From a checkpoint of a small transformer trained on Wikipedia.
Training: a variant of Muon for these matrices, 676M tokens.
MLP neurons of a small language model. Each row is named by its layer, matrix (up: input weights) and neuron, and shows model dimensions 144-239. Each number is 128 + 32 x the weight over its row's rms, rounded and kept within 0 to 255. Numbers have three digits each.
Before each neuron's rows, "fires on" lists the tokens most often at its 100 highest values on Wikipedia text that the model never trained on. A number after a token or word is its count.

fires on: " sp" 35, "sp" 14, "p" 9, "ro" 8, " very" 6
L3.up36:097137153153120189139195106138074135120128147086067072144127163102145159055158114099115143136134083121110153146143166097119153142135146124032169120145133129114146113125142163125074153088147136179101175127101105091148033147117074138119187134106152061093146132182148195112149143164148123125

fires on: " and" 25, " the" 19, "ed" 7, "ells" 6, " it" 5, "," 4
L3.up587:140169147147120113101100159155116157128146150166169101097088160159166140109094178114113158184072141113189121144109147114123127142063179119130115105189122128097082130054146137117097087123108165144068159128116140104155146160137101188150084150122168054170078121173108079112115123061101140125

fires on: "," 19, " |\n" 18, " were" 12, " was" 11, " |" 8, " are" 7
L5.up1320:095107090203094155117105118187167130065116123146152086140133115154092093150112129151150167118123126117125156079157178116105049165113123126148164177137125146110105169117120092116152138101099118179196072169158111155113119164138074177120095103097112104143129082132144132089191130150166128136

fires on: "S" 36, "s" 10, " pr" 7, " are" 5, " England" 4, "art" 4
L5.up1407:134197139082074111193119127156110142164081107081184081153047092131135177141137149119120155149143157128105117152134159110123142060092135080125135105102118123169070144105174105120132095109103076165088102144173157172148112160090069108176141143098143157170093088087135082159161101164101123081

fires on: "in" 19, " in" 15, " to" 11, " time" 6, " of" 6
L3.up222:072123147172158105091148146153149115095168150158129164178160134095120145144137114140133172123071074081100140143156159130124124185128104100147098181113187156102103146146164103111100147114218098094151161109094121134097153186121119100174149119100105111128121150140125128176086195136125192139

fires on: " on" 29, " /" 14, " On" 9, "0" 4
L5.up272:097075074138142163137123128108208149146178158095125122147139158132123101133154145120096141153117157137120153121135157139153134113089099084108067082195153158136126155163141155169061131089117149163139148121147076078154136122106161093124104105105111057125097104156129151162094140105184174107

fires on: " to" 21, " of" 14, " before" 9, " for" 5, ":" 5
L3.up1087:114186152145139101153109124121156126165135142165158073154115096130117130171161160112161100134122148101187112057105106174132121047144057144158101158150081140116154071189083140133099125119111152107150087074077151137074129122172107129088078151180103120129120130152137092119089084163150180150

fires on: "==" 24, " ass" 20, "-" 20, "." 11, " " 5, " s" 4
L5.up647:167120110139207146172145133136097130137150057115114079173150159188150114168150158183148126184156093118161171060119127181098117115104099132155080151094149184186119086106122090151056112163139082083127065120146100176138110118137143143148167178123123143124111089119133139213089085140118146147

fires on: " of" 31, " in" 18, " on" 6, " to" 5
L5.up528:126093109167152128117192123133123095169110158115140136141148082068129142158115110147096096141101103065095161126098179135202071151144140146100132134094158129143071120154077092110154181135173095095131138104093130098147155161147127088100174092094212120124140084159157073202089070118145203085

fires on: "," 18, " is" 11, " was" 11, "m" 5, "c" 5
L3.up1175:129094080119156138083185163125198142107139120152148146131139131166118139139165093139159119186106111123133152149175074139125091140123136171138057142079171126163140153156183193140157147123144144142086157150132156183177110138082092108173120128138145107157095113087131149139180122094124133143

fires on: " |" 30, ";" 24, " " 19, "," 4
L3.up1417:138120159106074124136121135181110108107149155118107174139065145120156088142081151118186135081121138150158096102139083070097101089121103128163069114135120091110139109175120161125116190111192179083151121103169100156171169172157074115152073088145173100095166088086130149131120148147127113184

fires on: "," 97
L5.up872:072115116156191067070089116117096104082117162161070082128110185168135099159104140101241085159119131164112090147051090098175113086117146129129114162092166108084140129135109174114169148104123101121097204136208074096116118110096139117127148163108139119145184129131133119120144092173068148044

fires on: "," 35, ":" 6, "ur" 6, "ress" 4, " of" 4, "qu" 4
L3.up489:160074143127115103106094154088106052072186142125101104083132151094179141128147119171103099113165162123119100166111149186088149124086118152127075153084170141092130123131082134115134134064074147091137162132142138117148121111101127109105083133144136136199125086188119101150121149135105081153

fires on: " and" 31, "all" 10, "on" 8, "ad" 8, "ly" 6, "ep" 4
L3.up482:138141140083056053094171157139107106137065132149159132117122085108088160119159119143130160138091101132130126120115103098147112111174171105161199154066129129124150128147110084147142167109205170113100185117144108147081103176101133126181110147124101159168155080085123099152188137139137069147

fires on: " Ch" 42, " ch" 38, "ch" 5, "Ch" 4
L5.up150:130167073200133185116155152084062094094106111108190076097139178147142141150105136065137100081076190142144096099135093186119107167121083074153137133156136109112081074134167231149126188130100142129145108058157127160147135123133085132148068162180139103215125152162142136132147123202159111083

fires on: " |" 43, " U" 7, " Time" 6, "ow" 5, " |\n" 4
L3.up498:092098153117158171102133095107129095072111147147102063098183069098071131145115078117130192162120106085137106151126125142146152107106131110100100124174129177146107158128133120084155034056115170096116129122154109120090143137090099092084164124131150091122104091108107139127133067163091164140

fires on: " fac" 12, " sc" 12, " un" 10, " inc" 9, " Jac" 6, " aut" 6
L5.up1183:138086118081199090153183114153130130130142174109139097120120134113133141138134195081078078074162127148127170160051144103106191104097107127173094078099159115152173143101184128158127108089100120116156144088054152088099122142140137118122102089133092133129099036142146114102093107165073129150

fires on: " in" 27, " at" 24, " of" 16, " to" 6, "," 4, " the" 4
L5.up808:056084156103127112148173117142149133129159180126162145111097101117129130189170144145150137188145068167151072122142109128137192203128170126119113157172071128126143173109136091185095122106148104122192128159105105154088096140144067114121154149119147114092114121110110096140108139159164091108

fires on: " and" 36, " was" 11, "==" 8, " is" 7, " a" 7, "," 5
L3.up751:129133122086141122116178138117108127128138123130152130129185158151127164146114123135116100126146142147142160111155120180084058121134133115112176111026180151157083136134100159101163140194150057100129113101100162148150170110100135093181107086111171088121126099110153149153155105133101133109

fires on: "um" 24, ":" 19, "s" 9, "c" 7
L3.up1252:128128147116062175106114090098123156162126142095088100125168089116119131170144129116145104131138147095122144079123100103094159184103122148139093121174098149083182098119054126135133126149096207113201138146088111110122063089152118168130188191160198151100138151110102129109127037135160122074

fires on: " at" 18, " on" 15, " of" 12, "el" 5, "wh" 4
L5.up50:133130137143146157078187112099219191123160192176102152174094163105092170152112130112113117187102179114154119168168131105103167114053170114124108147152181130109130119159089112152101123160116076132142140187123133122066107087155133098097149151126163140088126128123120135197068122109132120158

fires on: "an" 54, "ar" 15
L3.up1391:108113108148115152093066159162122165137161112164094138098140160185185064134059093159080113150121100101087098132109059162167133130156154057131133147151133119091110116113127110092117084134075184130180204141152138099138187093117180100120072069068134126175157068170177133117131185146132178103

fires on: " D" 99
L5.up1477:076139085072131146098071098199112113100113102125132171167132123115101099174100180119118125130128126072103107096093176100066157116094178144148168117143128095144152170153144091101151152115135151128042174095100130084137157161111104154141123137129131145161129123161063140165125150171119145146

fires on: " this" 36, " This" 22, " " 9, "," 5
L5.up718:172129094148132118116101107127052120198116121075100134100118156092125157098132121110140142091171117123189119117211158070122110113089130200093142131098117136139096093151122063107160128166133146116063097208137115139137135139130161125092081107139098110108106223119106144154139118127055180171

fires on: "ir" 23, " met" 12, " Met" 10, "oth" 10, " Total" 8
L3.up1532:090185145129183146119128139107101178125152154132169139144132101115135161116177196124113171125134116132078134105147093145125135135198146158167144091103086084156065143191171159127101173138188140116064141065162141117098205142139122178101077215101117129053105109166158124111123182153127057106

fires on: " is" 21, "," 19, ")," 6, " st" 4, "ing" 4
L5.up939:092078145168089071166000102136121181165111105106118099140161090167117113153098131151087128183056126113171112113111076097147140125126171126153099102136105087089106132113089106149102137190149177136109153112118129120091100173120111121196173136161119158122134100081120126124106083132102155220

fires on: " " 51, "," 4, " conn" 4
L5.up1064:104134087101147061104165104159132115129092099153108127131116152146132198106163120136110174097180094123140117134142186140166119104058154156086149136145095146140129117115156119147120149139093135149077156101127069112097129130094142166127069073090153168171150202113094073160141082111099135117

fires on: " and" 64, "," 24, " a" 5
L3.up511:139162124115132075119061127116083098128168139166097102164104126129168132169132136147080061121169126124114142155152118144116112096120123119183141152193133086093103166137120134115158111098108105107143179117044066091150159096191065090149072135113132093145144124091105137128116023043113175139

fires on: "ow" 11, "ul" 11, "h" 9, "st" 8, "at" 6, "y" 6
L3.up250:127118081104167198198141097111047137159109151122122060144098150100067123144131166144099151082087173134188082162149125103134109149139093164169097147061111141166123172096145127123153111154132183132136126137122096119139137100078090116123116157127151082098135160075168152100123098132093098141

fires on: " re" 41, " " 17, " sur" 8, " g" 8, " imp" 5, " Re" 5
L5.up1069:097121113142111124089075156148095147174091099139113092119094134126088118059121169103111114085081120165155104112141187153101131159118141078137094109166085160092082136107110159132176135156128210149099088128122101135046139167120083166081121151086115155092156146131118078175171162155107117110

fires on: "ly" 18, " and" 17, " well" 9, " or" 9, "cept" 6, " it" 4
L3.up1010:216125114121116092079096140102120097184094142073108097124120131126115123148110141123089155145135178143117114095148145129066086087120155155129090117131104099131089114107110151070194137108194118128089128132162184138131145117153098127146210109102166172168101103140185159091127103154153097118

fires on: " as" 20, "," 15, ")," 10, "ass" 9, " former" 8, " –" 6
L5.up489:162142127142117167170102123153129189146151144149084118103175138135163105125106086181135204055115085127132056110163147070112092142115136129078109144146124141171116152125188137095098116182105123152138182112141135110052078107090115079165138114162095146128063117129144124166082129160071096169

fires on: "′" 15, " to" 12, "″N" 10, "°" 9, " top" 6, ":" 6
L5.up570:096095126117094122070100116155132113070176112125095164102192160168122106127188102109103140098134090195141090115066183101144101129102100119095090115108135147086125113130206123075174118086164079118201166155092166086079106097162180121166137137101174146157129154126106123096066119137080160177

fires on: "ing" 21, " was" 12, " he" 12, " King" 5, "ong" 5, "x" 4
L5.up581:090120127107123130137144108124189155123121119114187129111121117118156183092101154132114109137092117155105166172122087093156094165157117127136183093097129088082127127139119162160143158128149085105130149178106114122149141076110102140111121109094116154179098070151130109099158190175137138149

fires on: " per" 17, "en" 15, " a" 9, " or" 7, "n" 7, "c" 5
L3.up707:139104136073136093103147158152099104167232113139142093163181100107137140112117121063150151068136182150133101103094165136169108143075106114188104111146121110132086161168145141118155087104142132110121128195061057177170130085157154112120112126167168101139037104098181122112184143112092134162

fires on: "." 39, " " 29, " re" 13, " the" 6
L5.up1374:115143143103117124149147132175105109078129124136113119080181188119139128095142169137130103125049149126161143121124100131104102173104146112184094141087143099159089163096116088115081162194145187133175158152116173110103101154116152099194187146122158116166093159106109081191084102118185127180

fires on: "ly" 42, "ently" 15, " and" 8, "on" 7, " well" 4, " often" 4
L3.up1451:219135131194142147112152078111227109167125084133145142149142150164172155144112173131120120111131154130155180062084133092088150105188125111193167058078172144088095161139159130105142116096161186108088138095172097103117163156163096099136108116110077157178070093109111129119119156127141101084

fires on: " book" 14, " in" 13, " work" 11, " do" 6, " m" 6, " Re" 5
L3.up722:136154130137079145161188114068108157149139135090121185165128135104145094112072136184178093152126155113149160114172072146159118119124157139085214120066135106136155142103163049124105165146099135083037151169078177138128148123140073167140144190132101096090095104138119103142134132145158127174

fires on: " for" 18, " tra" 17, "ra" 15, "-s" 6, " res" 5
L5.up284:149109123119102169130121160155140108130150139068108103166117123091124173141125161105124154117164079130110123151079137158190135157051128089112107097131126079087167181150142063104205125122131105102106134144054174113074104114106155112101182093178165141128121117109164091187138172161127128116

fires on: " R" 53, " imp" 5, " best" 5, " high" 4, " most" 4, "ul" 4
L5.up1295:119127063054136091111176121080124118161100154107093114168087172106150170125117127129134104114096152172063076135103103169074139157126111088141111155147166208099102144102102110144141152092125136135138114136158188111128098153105188135145149127132099148067155085093147142111115199118109103120

fires on: " his" 30, " His" 9, "," 8, "'s" 7, " he" 7
L5.up1466:140105164152168077142130167117103072125105183182093117134107133143092127069124128095139136102149089097115126138123178078093109074093118104140097105069161112148203137135111108155131110137135149119072155144110114092175152217099095117059135163158150111124107154171114116150076082205095122100

fires on: "p" 32, "arg" 10, " book" 9, " work" 7, "port" 6, " Record" 5
L3.up941:139125150118121125129155100047187195118183110096138110091108163117148158063139100106144141148189111107127093085137093115174103070148131096120172104117114107114168164098147087213085153127136086103092156121161120156102095192124089140157112126120094153078103136138174114133115100153117116082

fires on: " D" 54, " Dr" 23, " dr" 5
L5.up873:006091096136191088107144084154111114076106080148138193111155137081126142160137156140155105119097069133132076181140143130127162161087149084088178112109168111138168134084113093118144152109167154127105098063136154148124135178125075139173180167125120124138098123119190079133146137195056091143

fires on: "ly" 17, "," 13, " and" 11, "ally" 8, "ically" 8, " non" 7
L3.up332:152111131120165111185178150097111132151086129087184136159141113138129159139208089127072117112154141183137122114137148110137110084160175096167168091096078149123119160144131121150184133201222134119161176157100158176160125119062107107125164070089142168129136172053123103165109102093095120087

fires on: " S" 34, "3" 10, " L" 5, " g" 5, "4" 4, " " 4
L5.up1264:078140086123085151107089125127078145188096147108088090119091132163071128092184179157134154127133105119155098136112139090120121170119062150158132070123161080095105125190152165108103032167144168183102106087116127109105120150130093112103124164165126123122067122139136098128083146138137103113

fires on: " s" 27, "st" 16, " reg" 8, " int" 4
L3.up348:098142154171134100097069131103101119113116129159138065157115144132149118159118048166126111172132163090169097152122149126142198091122129073180102135085145084188131100159150132095228167137093133121114140105166133185116170117160122123162169125142119109164103111116169150106155126122128099141